config.yaml
head_dim: 64
parallel_block: false
init: "normal"
lr_head: 0.00885
MLP neurons of a small language model. Each row is named by its layer, matrix (up: input weights; down: output weights) and neuron, and shows model dimensions 16-207. Each number is 500 + 25 x the weight over its row's rms, rounded and kept within 0 to 999. Numbers have three digits each.
Before each neuron's rows, "fires on" lists the tokens most often at its 100 highest values on Wikipedia text that the model never trained on.

fires on: "il", "ag", "ess", "ord", "th", "e"
L2.up700:497504540487458485488492491485503489548509467508525500512500516480499491505490480480492497469506465524487520518515482478514532498550501493497532517505462480494475478482510500490490518528509479512482527507500510542509499488503507456514488504527477516488543508484500500484498497466503449505485483520485507451473520493505491536483453473494451489511445495535510503515452484489545493486546518514477471489501501485515513523516471476538491497485486538480471510486517500518507529503467531506523477495537541470502507488543521511464434481521517542508478475466506489480492521505527515521
L2.down700:517528512456504502489446491529491473476462481515482495510498491493525483514489513488479513498534483499514500504566483525505504503510515470506513498466529495536513511492553460462500453522492486491476518463469519540482463525529499479499487490540475514493484444521525510480466490540569526476495516520536433523483494494483492457513503517521483549529499484541497493476495516497500474534488475471437501513526481512475454534541503560503530523474509548519515485506531485493484506508523499526526541450451510532469523565510472498496494494493499506516469502517497519505535488512510500523

fires on: "il", "it", "ag", "t", "n", "ut"
L3.up759:508511494462493455479537463491487484575487516520513516516499535496504503526489477503498488562480495529494528498518477465487478484504491484490499509558486459540494486473523496477517478493520552510526580510503486486522478506494469485542465465536490525477494510484491511541474461448531482509497485494520534460524523470487493531486502464498486453507465510478484500480445481529492487489536544497489488522490473494548520499526487491510520507517503497504468486545485458472508495482505531491490536499543494489508512458494508514503478496492490530519497497496470535528517496518477465554
L3.down759:519514510488457514498479500507498483491487482492462472446445482500483500490506439504504530519520509495525512521512498524519492529520476532473508485480503499475473514496499531524504523516528488522496509481497501505530511439511518492487467458487549499503498522523510484438514494550498520531514511499490457491530493508502483497467491478518489529496462533503529505434481525495514484504453521521545489525545494525496534506538546490486514514525530497505479473517511533474536499515567528538484481470497522534527511520505494497518468533492473532449499504502529455503483500504498529514

fires on: "et", "ot", "ol", "ers", "ec", "ost"
L2.up986:552509497513451520491497498470477535560477482509538529520510536559511494480486507508481480497480504467517541496499533479501484480505481506488494523530489512548491467495545482526457495527499516502525503517540522482496495483514461471503459507488472457520518483445511477516481445493444530490494523528512520431488466493455492515487514509475494495510490505491458502525465483514523502494517503487515474521537476479510522490509538500544477505541484481512461488509523491505476483483520478494495539532521492526523530495500515486474439471489500506495514493517535508548500527521528489533
L2.down986:480473491493495547486483474463501471508467521552501531522536521499461430477492491497500481521491482535475565481477534454517486503499486503523483546507497522516521498549513465543497510491481479521513506504518510492541493445464476541489490502530551451503507501512498526475465460513498535491507493502517523508492448528485482479525505547473509493499505525526514473509493512513432511496534507496483497473483485502507471535522526500487475497529532529469475508453529483458495467509425494479502543494477492494482496521518531506510496498520513484491492507521506505511479528490470503493

fires on: "le", "he", "ir", "an", "ant", "ri"
L2.up244:482466524503526503497499518486558473495446561499480551474514514532516517522501468526506489516474513490509482453483515547520497474515479509471462463529515501519546505499507484496497489523481560527491525533468478508498501476439492510518516458529476488499505511495501505484480458510531499495480475496520507497508515491484463518532501523479490538501518457525512490499495505519511475480496517464478514500517509533541536517471510503497470529543504440459496508460478541499553512500545493483495486511530532542527509518521497522466487501499490496475510501521492495500482476476527488521
L2.down244:472506521496501480510533555524511489465563512522475492524493469482527546440517523465509508483491509483496485501486497463528475524491546528484515491506512450513527521508492495479522539500515508455541473475499539489536508455471508479523499514512515499501473489534455531549499488507462464561526505492464506502529519483485490470491510489496538532520511534489451488480523530498501508494481544483516476514502523481482484522513542461463522511484526544508472508489470479552481553512486491461506495532471464536476493512501477553533474493465486522511472491496458507461501518491502483468

fires on: " K", "id", "av", "ing", " h"
L16.up828:494456491497499494512540472440472510530501484515499510495516494514518530492470512536465526473462514493482504509491509522465493505529468482503494505502517508534520529441490453499492485485498482504461518518489494520521521512525510523500484502510500490514480504506488534513501535496506478488509488494469514514528513486506502494477537514494481513489505461510489521500476528557520482454505492528502489482508466514529536467513467488518457491502475536502530477492522498474496524486477448496456499502508508508541556510478477505520500549480481520486519533512496493542520497494492499477
L16.down828:531476511511506496490498458554495504453494469509504533510496503475519465488523490477467493500469444507513501487512540491536521516504499520550480533471441554528486462491502488497504544513483489476515488471547508528527463523511490479474545508506475501498525506478501446526461503479521483490417525479485475495508480540534509510504480493485519490532533512476536511506506498435495491507502507500549509505502498508513499494482546513493546543580525503476484500495493547494556526482428499527527530482484481484470479507490503496536456515484475520488514516526463515474480471518491490492

fires on: " was", "0", " is", "7", "6", "8"
L14.up29:500541483501430482510469497503524555507467455510490526472527501532491469493541498523466439541464524517538487520500512507536520469555479511497483508511517537511518529498504481543492530503544499507459477534499502531507543513521516500528493494478465447460467478501490539473492530480535509510519532452524489497489529526492498488474455550482522468497492487514547452489509461521491504486520483481541498481514463491516506494517490470511462506469474496475463455542523540483540474455515489459484520478546487504507557495516485525530491496501490498494539453492489489506471472492515536490
L14.down29:468505535574512509495474462481485507477445503519509489511520517530520489506488476528477487487453479498526483486525515512479479472519452505448495505533494514515462532459494495472501494480509483503518505520522479466488521485486488476496492492474500489472495492455530523514490531512537511523427473523503467506484521540577485467490490500440493515529478462524525504511469489526497526497521456528491486507509453492477518540514508491487496504513469508456460482487518533473510496496503491454576557492491527498531540502531487508530512476471466488496490446516513524494532497479501558541

fires on: "il", "al", "end", "ant", "z", "ri"
L2.up663:467445521497471512513506501487472444501487524535496533471470515510515484499472498526500460531476488483510521524523480541533496499504470496482524496540517480504524479478544477480490444522489547528524536519459510530484498489520500534510487529496507477500491543478480521479483490516513489491517503488480501520493494539522497494523461530484442506518478511527475496522539482504510483477501540495449481489446509499489495543516502473521531515537510471452498496495502478511541532505476470474522535484512546481561529505575532530505500495525532513503466466485494455495526488499495491522
L2.down663:524507574507491463512453428531493502457519555464489472486508474477495508544477487449503507509463552470520465505527482476500496510453503482547517467549474515462526516500511514479516494529452500516485477493471497501454543532516474535499511490501514492522489518481508543529500479452479517520466504522484507478533515531512465485496523490488495498479514508475474502503477529478483514514458544504501477520435510494478514490501549466508537509500536499493491490467470506563490507553516467473529484494478489497479454470467498508459498501499484515526530467512497529529483517448513489507

fires on: "ot", "l", "al", "b", "ol"
L3.up1011:500505532485510505495511486493535531544513480508515507508479517547498525498481496495496480539442494509474524445497515458494493497491459481499534501524500489500514434460477517471530460459515552509509511524490540537498512537463462501502507472535480470489504452483537499452446445475500485510520509505471506448482492488482483499500497576462537467523506504467494521479488469499479504491475483482501455501513446485514509494452497523527492542516504487508509499513531468522532488509453473436501569490482481513553499513520496527529510531500528489503483526474524478541519528502516491524
L3.down1011:494487486507500509535492502469502521473496499455452523484510507506467504511525545489503487509525494514498521497501485491527492501494532499480440560521489490464540492503479481560509495533465527539484489480527525564498516490495494523483475495512535483494542496523516481522516516437537525524486466545499482508507509543496517515481493488456511488506550508504493493502485494465469482494502510582504488479478506497532515506563515537495447455549464485542515501494508497493514482479495551497470482497537479468486463481493510493509476529507507545553543497485507543513476487477472543530

fires on: " f", " F", "F", "f", "ec"
L16.up778:505503454525515473533449504523509505469475503489514446514487510483541514486522529492469504514511528502490507491525522475449481481505540541491488473503516530498491495497499483489507490478495496472532463509475503543517504478496434485510468482502502463518462484518522510511495519486507490481518497546488451477525526551477489513495490496503474541499484472535481425487474472483470485493543528472482466502472498549499523500477485495532484529500483515493490485534507471503482499518547451476453497480503514490482530490519469542476513540525560488467513462532479501467520490445508512492
L16.down778:560521543537509538503510470464473518524528492506521473518504530510491508481527505529504519532496494458489503507536505501468517537465445487497484513499499514511519488504557470490525481474500553545511471496480526501480475491522537497511527500488505483483508508485455524472518508493508525495360507501514490493511504502556515536496473489486496534526505474522538490540478550477504491512496513524542517546518497503502483527522453530498500473468552517495497518483492498476474468471456516497535497500460482455496487494479484472493514480524472503495520473523499492532531506502501490498

fires on: "u", "a", "al", " s", "b", "o"
L9.up927:531487519481521518468518457479503509467502502479471521521489483525493476496515561525476504506505501476539512512522526474463497480482489500482480528516506516530489474448461492499491457466470489540549541512485548501535475496516514506527481478490497526505489480482540494475521505508541511457480511511532458509480547510536488459478465483509505478490485489495492488514483491506529506497498478540446505478466471491510499517491453526519497484502530497506476534504545501545500504520467465520513533519501519444506502523504505490506521554490508507493486506470470540523516478536497535503
L9.down927:470493494470476543486476522502521508535496498506501467461540469520432512498520507502502464491493512510524472503490539453482494523476520527516448473490515523489517504500485493519479518503486498479531478523504488501487463489467448532508480452503488447509472500499499456496534530506466436501506465480486509517543540532461488492537495482486479492495471470479489540443466484473501531514492497488500488466549538513503426507537503532495470552477509487504493483535476514466521489518483486468506498541486511502475485525492487482503521490501521505493503511504515530508483467455534509523

fires on: "al", "e", "y", "or", " |\n", "am"
L2.up216:459498516486470505515475490520485508492534479508492490503527484550546471517490528544490488471488507490502522515536506527470520483453501493531515479549512500499554470459470492468466506545460523523455487509490514546511509486508455474517510463550435450503504501477500476510470471502529497495494476496508519497482490502505540518507474592464492492503497498489521523522498466524500486495499506518467491509495494488547508521531523491511476515493466490478523476564486456530511474505478513487515530542491528521529500508524546488497498507497511558476503494485517475486528479528494478509
L2.down216:505488528527467483501533502521481516519504470433508482499511525480538491498498527498486542512494491416476515477487514510535501514511494532530497507534517509535519507534507511491527465511479495475498504496506518468503490495543463512494510462537502452520533452491485474503487502465520526490488505470516476466446491531501518503488496505480538543474517522523515452514468480503508475507540508514471510503489522446530534497499524496516523522482566508447538532473452504508472460540509503528512485502467488495524476526529519524493494502508495510503489500466528546489512520475525550498

fires on: "am", "ol", "man", "i", "y"
L2.up895:482485536500467532476468475503494542486488495513551523499525460529535495473479492552510485500479520467548536513509530508464496501510509542490508493503504497479518500498473472462452421505461589494480480497488471518530536491508502512518479464525504513510491490487513474505506492483519492488492488501516524512524493537478484545534459485478439496553499505518465483509515503513499523495510518502516498487458522483457508538482491495538509544537467486476491489513503462495494487494482514509523525478492565467557505507497547458486484521537506514471516490479504494486554488492455492499
L2.down895:525460509518538481530509476492454506501488493498519473514513483480512530504461545492488492525505496473514526510548483492496493485488500555501534537471473508493537522459548466539515508529479509501477530519521466544536502537542513498473511481516470466456518506475490468500528524541514518538483475539502460502491476505522497463492495484497524486534494554564483518474491485541539473475509525499468460487499485491484508505483528467496485504488481503475494513505467488530462505455476471503525493480458512546486530500493538493467451467522467545530485479514530465482488526485472515544

fires on: "et", " th", "s", " h", "ot", " up"
L2.up308:482507532474496548505506503477520465521533492495535491513484506516486500507449478460472483499487536496491526453495546487466487503550492496484472485515520512554490500505511488503476502446515509507534492520513532535524474517481483529496472497475474489512484480495548492472499434505482526496485490539546505440553517471479514509495490559479497454505502448512467495534502485502506490488456562484476481541501486429529509507519551521490492501502489533500490520507535502505497499495509488509487505488532520557496495476498481494479463512506497502523516465504499521541476517521536525527
L2.down308:487473504497469525499474519493459480490456538533513543507503495502488457486479483523480495479481497522476503481515538512512483453534523499461478546525519472516480540511533525444499491497527513546501475495510491450529476496511478499508492468539496503483493463509461503525488500468507486502514498502487472516477526496487517467479471554540488477525472502492485511509546516483476453474463515489464499508485475485512540517503529509493485539534481461443533513480533476480509487514528477499535504508563491466489506503526524503489471481534475505547497481512528474531478556526491517511

fires on: "F", "f", " F", "it", "t", "ct"
L9.up618:548501510488485472476481489473489517499532500489526460487512490516555485495489521547485491532507472476509535494507504507438478444544497571472503492499502507518483497479495517477478472477529534492489455517530477498555470509522496548490489522510491501465480543448501544510482489480504504511495483526497473498464491523542471440479515523523512533510474489528522471478508460495527522462502533546484478477501496494523536536474508501523471491503517481475466474498491516569504491492533457496518479452503522503514495464492478504473493494506520467529507437508447530485544528480523494506
L9.down618:528459453508532509515499503497466522494553465517501469502508506467508502497543524497511495541497482453491470490528513532457473479462500469478477509486515512498524446488528509480529449485446511502463465490416523500489497528500530507500500526461470477500523501503529534554536484491492539497485531466465493464491526503489511493528478517517504496458479501475510512508518493503491521478507487509479508525489513491511525529546477492494493463473543490481487501514515539499489496484460461510468491491495481468469534454525503568460486484504489490447455488511477475499489481440465548517

fires on: ",", "19", "ru", "20", " to", " the"
L16.up99:494465494472491476518480474499510493488496506484512519444522480510510496520505517501527500481495520504502529485518508488521492446552505555538500454540518475513458524509459516468517492478483492543496556521556521546522504513494531495538495485507507525450545477497474491542462529507525504475512478546496472497513581490474519505454523475509443513487475471533502496499499489501483516521486490515518483451505507509512500485478495452492497471453512500438467476533508516519570442485513497487499505507546508510486530487492487479494460521521500553521498498478503497498519488508520478538
L16.down99:493473556517482469520525494511476521495530508499518487496480477507508520523469545479493482548476523525497517521499515535507533547463504498519528495498499495499495517478500479527501504453476489522494484518498530494466451496479475534462474528512526514526466446461561487490504490503487496543388478483540522498509486503532476497461486483491456498501515493466511498513483456494498508517501474549498480519496477489494519473528507488519455496499514476483473520508435501510524512471516515499517433498506496479513505524476498510469515480495543531550487508516522512495481484535478495528

fires on: "g", "s", "ir", "ug", "U"
L3.up772:475472526569513475522502474461486469527504493512513483546529481504468504553526542524496488518461512488479501479502471511486522473526458502498459532472497498569518448475519459519487463510507522506497549502518521484489488522477454482511491495554537485499504494493541481524474517544527527430513425464518500514507479449501506510462523471472530492524486494549487503487486467526502488484446502526469525501480470518538512514477497561525459476490498470491478513564527523509530485486490488501509529511524501495490514510509481513470480510500495514520485489477519490509506499514469515537
L3.down772:482499494458492512504507519486497510502488477521466519486542504474532448486475515529509495483553520472440474474496536486507493482499543487468476500450508525499526499483465513499469501525503487500536500507472510491538498485486486484491489512475480523495521532504472499536481470512496498499525494487441512538521528521465495492519539495526491498486495482492503486461493521481517486456476505444501516494502509517535513506501410483491475492473496523490484475535502544480481459535520510516509517512535510526507484496479497505557469480479462488518498517517446502496518454465485477469

fires on: "er", "ater", "m", "her", "ed", "per"
L3.up724:530471513482470487467484507482558491470468513526515495506513521514448555538506436459496487476529521458488509444497527507515471475483484533474479497509529465481517488487460495478488485492527513501485501520497508495487495509509484506510529544457443497503465495507550427468471484545530513492468500495505478496462487489473474518500510510484532509551522438509563486499482527493538522513522526507513489485475491496486500503501509551523483492471486482503506544488508483523472520470488423506512482497520505511516521492504489463459474479506465496509507500524483531538470486506512525532
L3.down724:480472483465496501496524489512500531531487510539481502482535515482490505466500507518499494560498457489473508531524526500510462535510491515508549498495472507501461481522516504452514487515468533527541529499500484487505499495498483524486529543478498513534510501487493480435552510517507515482490517535525501500491491489439526471497514540480492494511462507518503455492477457473508532503448462496499539532536505523506479515516463519532477508469487532464486460508510486452466495531488530510548500492528470575496482506483485460538462511488509547481461507513489472472519469527510468526

fires on: "er", "or", "le", "t", "ge", "all"
L3.up86:536484534502486523522481518510491534481453533535502483462525488531537479499502487506507496506486497489544462514517505519494470507521515500509468496511522457465495517517512468475437491499468513551497492492489524478505467498504527472523508479492482504496501521488492436521478503529528461460496511451482499485473507489495533464520491557499484479510485469508497493467475494518490489490512516495489492497533511491481503513496483484496483483552518507441493498581498434496495430479537514516513514509513503497504501486555512489510497517505473515510510488493549514496536464512503473512
L3.down86:474496507534489493495525517491482495493504493474464488482469536499524496482490465484500478520524545513513550547504510503505478454505493481499475527507507505506480518506502461499520533483495507480519513531502490465480469516496519504507488476495505459525558494516528528513497490488510522481501521519487455486480504499489500471527549516536529528496471510517481473491504520499480525475455564502497524529494481509511526512517470496538478541530522505528527525467538459522533442496483459508490498470502478527516500445508550508540506508571447472542474502454502501471491486524524522490

fires on: "y", "l", "ep", "it", "ol", "w"
L2.up952:470425501502480490473474516509527497534504535520517496510501537507477524489456540523486489541469491516457486472489514496508539522477493471502504465510499493487524510517484526442514470478489506502484479485522542534570487500500433508501500467525512480491501457496497497507488495498479488527505470539497520502466508487472521507506480530531475462536510502492488484522510485482483498472508494521504457494533491512474486526524433529504452463517475510542491507508509529474499505506467471517513567487479513445535507481492537520490514485528519495481502480522511442475542494488479530543
L2.down952:494513499518495485523508481484497470492502526497521490486487510462504453499466496511511473455486486496493497495495508509449526482536455487500486513508494478571513475484470556503495453496520518517487532494567482536494545486471470515504482495522518490495478461521545465481521486504540487498488479463479508524533481515455508523571471460483505488466493494466493533502505477495537500508478518535482504509521468506485495480487522497525515476499472478475470453518488495477541458502535500493500526478510430500572493456547508523452498524486500525481487497480531466484530503502467533529

fires on: "en", "os", "ul", "ir", "U"
L2.up300:453508544532495497511489456486510524530494509541478485508521505520501487510513531494496476470482525440475446499512530530493526483516472503457510487496531458543489465546498533469512484512481446547493483516478507507508506473505475522520496532533525470513479481505491444454467487553539533472480485433544502539458481520462533516511498581477506497513500501514537526515510473529513498493465520522475483514509501514504525501497540491536487517459491502529484504486526513494551466508475513497491520518506493529472521466491487520459495543501479508484509479503477495515482490510484519497
L2.down300:487514507485516487522525513478497524502467509503484522528549519554491519472497521519517519509543485492490469466503541453507493489491517484486540530520521533537532510511515468513491525517501540466491472512456538496501491493525523547502506494467482537525491505526519502479519462505497521517481495494500489526503498531517510534550536541504490527497551476473466492520494534500475466508535477531539527479510483453462476502509459531505489498487509511535503469480493488494498562509526510524523507449411478517504523492493497532487510502472528468456492516491478459520502473462484499463

fires on: ".", "7", "9", "6", ","
L16.up766:499522487545493453500498506488514432521506489528502527505503509510559476449502480542482475481496505528557499536531541471515546498527470488485517515533531533493475518509486500430504477473515508513548535535509436470524520513511515473513451476469503474501486466505538524472512504521475531485503492486527506518498501516481460511493463541482518501538462489478502452483502477497497536494490502486486493468521486520476514519513499504535491460504481471509516509511519513508535479506507519475518506474512508481526507476518479464506469502481508479502506493505519500501520525467500518548
L16.down766:490488552527495494523474489460523473490460493520480494494505481535537490471468508506501497464492505497532485489513523485473484482545495528496515501559519515488494510497526522455514465492534509546563506527531513503497529488462508446519468471471521487508496483494475449489513554500547514506505504481503503529527511537448441488488525510474466526495470477506513460483474477538490551473559495523471503473509452500513533515507517500503500515466491496485493521520529507522523467492502469501524540503474532504506492461513483516488494511489523487509537479494480528513523503464514554550

fires on: "y", "l", "m", "re", "ory", "g"
L3.up118:488461507542471491513502452471484457475529513502520472530535519492504467484464540471480478462484501503524476461494501530470562510478502495508483463467508533494544522510480493495500502462479511510502482501525537541498521520453482543501536509500491510516488470494550460429486543514474532480489504537520534499463474492475492493520511534510510512515515495526538507491505489495507497479518521500476486505492517532472524529507497582483475487509459479533514473508472495513502474449436453471531511507490515507523486452489476498489506499502542512473545487515506482467522524543513492535
L3.down118:475498517510492466502472477466537538540443506459515506463538532525497534525534522573502493514478486492514483500474482532469535537512512516522499498468530497517493485488488484512480511492502467501489486538531449512523463520505510523489469508485499494475477540491512508491469474494531501491514534509480485495534519486547505545488521529493488534496499440493482523498493482514480497507476531581496510482518526525519451516468511511503463471502503523538508451528513488501451507459510535485521528510493527487520520465458457475514483480505497531458495516536454520484514463506491507489

fires on: "a", "re", " pro", "i", "o"
L15.up66:478536462496498517489493491479538545480488485481488491485465487561500522487504513509439474530485470489543503531528513557490511501504503545505491505505500505496500498499514501513500499500511521509489537488521555527493512467495504486478473463480524476499477478483542472506469495544520519473443526518531523477516516556543486495490489478500519460489471491459468498539517504539554490534473505479506472509484466482531523481515500474510527482491529484477507523502583508498519522499513488508474572499529500501466475511495518546520481512518467506491494507522541504521509514512517538491
L15.down66:515486549531503517526520515530492444491529517494494516527543490504499441506502503512548464501482479485527516481491505465522490533519499509501495490482505483539506516491468480472436540509472491529526480499469454510489530537530522490528539525513508505498499557521504511491528535484526513513537471451504510516463514531498514490492508518491523498487480469543501501532524484478472542487542451504484502461524520498510480519508508483534498483575463513486483471529455527532497465506502478487467473529421494502502533467498501491447491485511524483516510476455523538507490534488481487507

fires on: "ep", "ol", "g", "i", "l", "ro"
L3.up1022:507472508491488533482484485519482477514533505503490491513472525510475525474479565494494474469502543475484471491467573493522492505543511479507471535488533493550482508512466534468482416516487469500472515486476509529551508487557508533521437478542474459478475475486510471431520531516526507519480485517525524484477462519516545520536506527504502494527492492480492487490512485507525519485549506500461492499510489503447474539491467559555475493485475483494511513484543535521520476471489514482510498505472535497510540496473516528477535516466540543511508498483493479491517485500453475492
L3.down1022:543494482528494493519488496473497516547480503497491554513528536508494540503469501511502488524504458516534481484496512501500554498466513521483535495452519512506493510500502504481492468466513525506480485549499459557504492451449531478497540505487520517492561509542533525480469486477491481495541535474458507489473486498484488489472535496538509503447506476531467474511522508512476474461488484506517544532498521527498525512522491475490497498493457529506509463507479549469490510495470474507498507505538532532516523449493508494539477525501460544488475495509512489497459553489478513513

fires on: " F", "t", " cont", "ist", "F"
L14.up923:546490509528525488530506497480438552501503504489490476502498515510488533494533514530474468512467504501492519447505513536483496497519468498511534479476509493484495534476500492522492457469524520492491496475512496482562469520479478525509491509493479468501480521499498501524505523464500475519515516436499476510522535501480493488543501555499512493491429494514482453449517502501497512456477491511460509493502509536527497541503496488497465487473494532518499461525502471505478489484516491452496496463479486539489500449500488521518562516479522453529515492486487479484500501430507490507
L14.down923:539482509473537464570496499516519467518568494491507497518483489455518467504487495492508524536484491487521461520510475523503506523499494513465484480479497515541474471496507473503513473499480514497458515526454534479529488495498531510497484450501511507480484509479482538503489472514501511484430460505502475504489524491533514457491536518482485485493520499524513488535504501499473522474539482473534505466480486468537503511487488511487528525501525461502495517480514541538483511501502468509543534492465524469470515506545505496499485537544510447443465521476503502518522497502514501527

fires on: " is", "0", ",", " c", " the", "9"
L11.up997:538507522514480527498523469523508500511511484497497503478512464517551476493496489504511507497497539482521517490483515467516545511526461528515479494461499494521503552540493496462521495494524475481500507540521505489517531503487517434482494511456489480442501521500500473475493517509541519505508485502532503497491518530500475524516473549499488506478510487458515451491505472497523513500515473527534492465522527517514484506515463529536484457496459479516462491557478543457530474475497495517508517472584509499536496449530509510500465529484534463501504485519525520476482458469494515533
L11.down997:492500489551473513449429471531505484550465461534502512422496472512532517529506565515488505458493477510525510524496496468515484472498460471494516531494522509481517510515498560475531492493507490496492537482510497538495529488469483467497491525512524515506515499464467461521507511501512544495497470461506469523531539537477492510483490545508474498512540503518475516483479461496451531474506527532522491523497523512495490549527520535489488512460499495514502504511492481500481495521524493510526499497507526518496514460510506502550469511503521494517469465543526491493513464503526451526

fires on: "uch", "er", "ate", "ore", "ge"
L3.up307:532477524554480533485445511510547502484499559545508492479511528534537491514479458509488489493505490460525522475509541473513472500506490554527476511514499522473482524512480467486492453510439518555519475521502491502535492526490499505538515474507470452519484500492535471518483485521559517499487516491500500495508493509469520512540451536523508474529543453529482494500433483498502490451497523523520492519514521519518500525492483535506532482519493509480490498559504434497513474481485473526480493523539493498503490512550507536532480482517486487509482495489530478492533512478530561541
L3.down307:547533464483523513532441536540463446476470466501526542483496488505506509469491489469501480465482535467497533514517498541510454497505521514475457496469548468469491485509493539488505487462530480495494496516533473494469520474483494529461477466507508481488504500483501514486549468540522491502505496507475443501506435490479481495521506459519476502457527485493516498525488485473486472514460486472501492530490485508510495483503529517520497502492526544482502463490518482500514467491499475516514482518512468485500490517560547525553482479528487473517474533513497504510487507505519492519

fires on: " the", " ", " from", " –", " to"
L13.up945:533471536499516503494504547472500506510507496483478528474492517524550492473458551511494480488492523487514453469499552492534476490533492530549533471500479519498477496536483523496498480489513500479492525507530493546484516461498510513509471465472465462433508471483483446500513517458545534492506490499498464503537537509501536504473514508520495452527504489471516487504512502507510491505488499483519477501559482463539528517515494524491498468473501483496454543509509497549537472447543509505475479490538472491509488540522518493515508508502499487531502508490506506538471529473518527509
L13.down945:492512479498499500498471508477451546471477531506484460516492499505487549524485515478515527522518527502451530568520468465537537528508479522532538450497507446469486503484535533480519504470530531483453475479523499496515542541494492463474493508449497503494489482479531485513522500512469498473457505478479549504509511541514510526475447462474520534516517491486541534545471485488468537520495538524487457462523503532511489527523451501527464507478515509482503484489523525528517456513501540496534495515518485530531496511479531473459508500495485489520491527494517533480523485494502485510

fires on: " ", " the", " to"
L16.up696:481468495529479515458492524498505523491483456489515485479531520526542511493494503484506516474501538466505524512548497492516489495511481517506503439523570459537499506486515500481486473468552516469477515522545489574535484480476499498485513482531481512488509432471518497524498498497545511473511451476535512473528494497512526511488480559506463466500504480513504540470458509508464501500497532477459476489474463454472507522489461493512513493479501516469477496503531483547553472477519477484505487563493488509494514561505508489487485497494486449492528452505491484503508486462521490573
L16.down696:573496497485523480519458509528469491525481495491471500557516479496457488486532478497501543530496472482485506481448518511533501507476479515534516496449531470511493520481514503499494521475511558504474486549478512475491464553486490481453462501511472526518495469542486503515499479511467507495534487488562529490517480486475531494480454505525486541484504511472506540479492468502482536470480493538501491455505473484492526469510497499533463492437550519493492476481500479519496490480533474525513493488517526479464498494483512489460519483451508457552516499493466489493504465486544463471

fires on: "19", "9", "18", "0", "8", "6"
L9.up871:506468499492521491496499492490457508502494478506495504512498498522537502476495506509493479521487511509524502500524537529517511506543468529493521495515520519517490544500501490498456487498527510483481439551561510490515498494465549478507486476495481494474510531474503462546485503457536518459507472450563474483488515495492494543522505500514508558499477472522540506511474468498534506509536482470491487479477506507537490490491509503536501455525505478474492460542474517483535454506501513474490473482541490467482512482572474495499454491496498463516498468453474455520529444525469492538
L9.down871:491481492537485544437475476474527503496503482504531521437525511559495539491560497496531508484526516547488486551533507459516482440499487522457493512499491525513465480490493508526505485486526463521540482509508483475538546545479496536508465490453450470500485470497507508498489516502545520461537492464557504507495512486504474524480463533494501467522501513517506517534507465478468485520516550516486478506540466489498504493497487482475550538522454538483484518463520510531488494499473493498507550502485521495507499494488502518506492513478473511517498472495493529494462538502498510481

fires on: "a", "e", "es", "ame", "ag", "age"
L2.up873:516496579471473490521541481491550519524459525508510485538489495518469520532471493482499483460515538486483500486521541506490493477519503548468531468529467516493468479495515502470489486504478498516499544556510516521472514484463500513512496463485489494508516503483545455518495453515508484471472522451522494455488516533429511511493469498528475506508475489510515457506471459506503498522474511477484475489489478489540503510486509474529483512496492500485484508508520509515508488516504498500478546534540514495494522503562509501474412480477498543508493489487488470510496473511510522494
L2.down873:491447509509524509486491508512512472527480530509496506485501479505514536520491505480472456507527515497510531501516484496479491527541466504464490539502488516544420484483503510513549463493468499504481526510523506538501468528474508483488487509481478480531555505517478449502522497515494457493511495492492499452468510504500495543502500496540490476511482467506503469555486525536520512503478547463502465494493535549539505508516502464507462490524483457503484467497474534504538477524433521506466508464464516478511524486506515502485495481516507539513452492510474450492514520481531494510

fires on: "ent", "ot", "end", "et", "ed", "ad"
L3.up195:498529526500508470466504505504454512502476510503509536563504521517509484459515516501477480550496547494513529478517498481488557492550497502502516535486477521529496516477534491533495503477485518511502530502505463483512478506528465483509445481535461483487528480456494504494480469497451507469504464502507521494476520510495507541518502523512498478535485487544519483511464469539485485474463487463503490532490476459494500509511537450539497521502486508532510500507476489527506523492520502449500524506494512555526519478583466519515530563523508484507519487497485489535506540512521483521
L3.down195:542492528499496545480542502509536511531514478501492517487464507485492488496499509507506522535519474517493470476483506522502498530501486538484546546493524514475527491532523490560515529540468513507453525499467527522479473540479487500521473506508527524480503473482472489524475478454508513532482472541488480503481479483500500510462506536515494487500486482476518503483475511478477489487504564514517522508519540505501457480501540484496479529474523497480503544485491507485468527481513502437460490475461479524467547513476548473464475514517492473487515518491498525496493464452465556509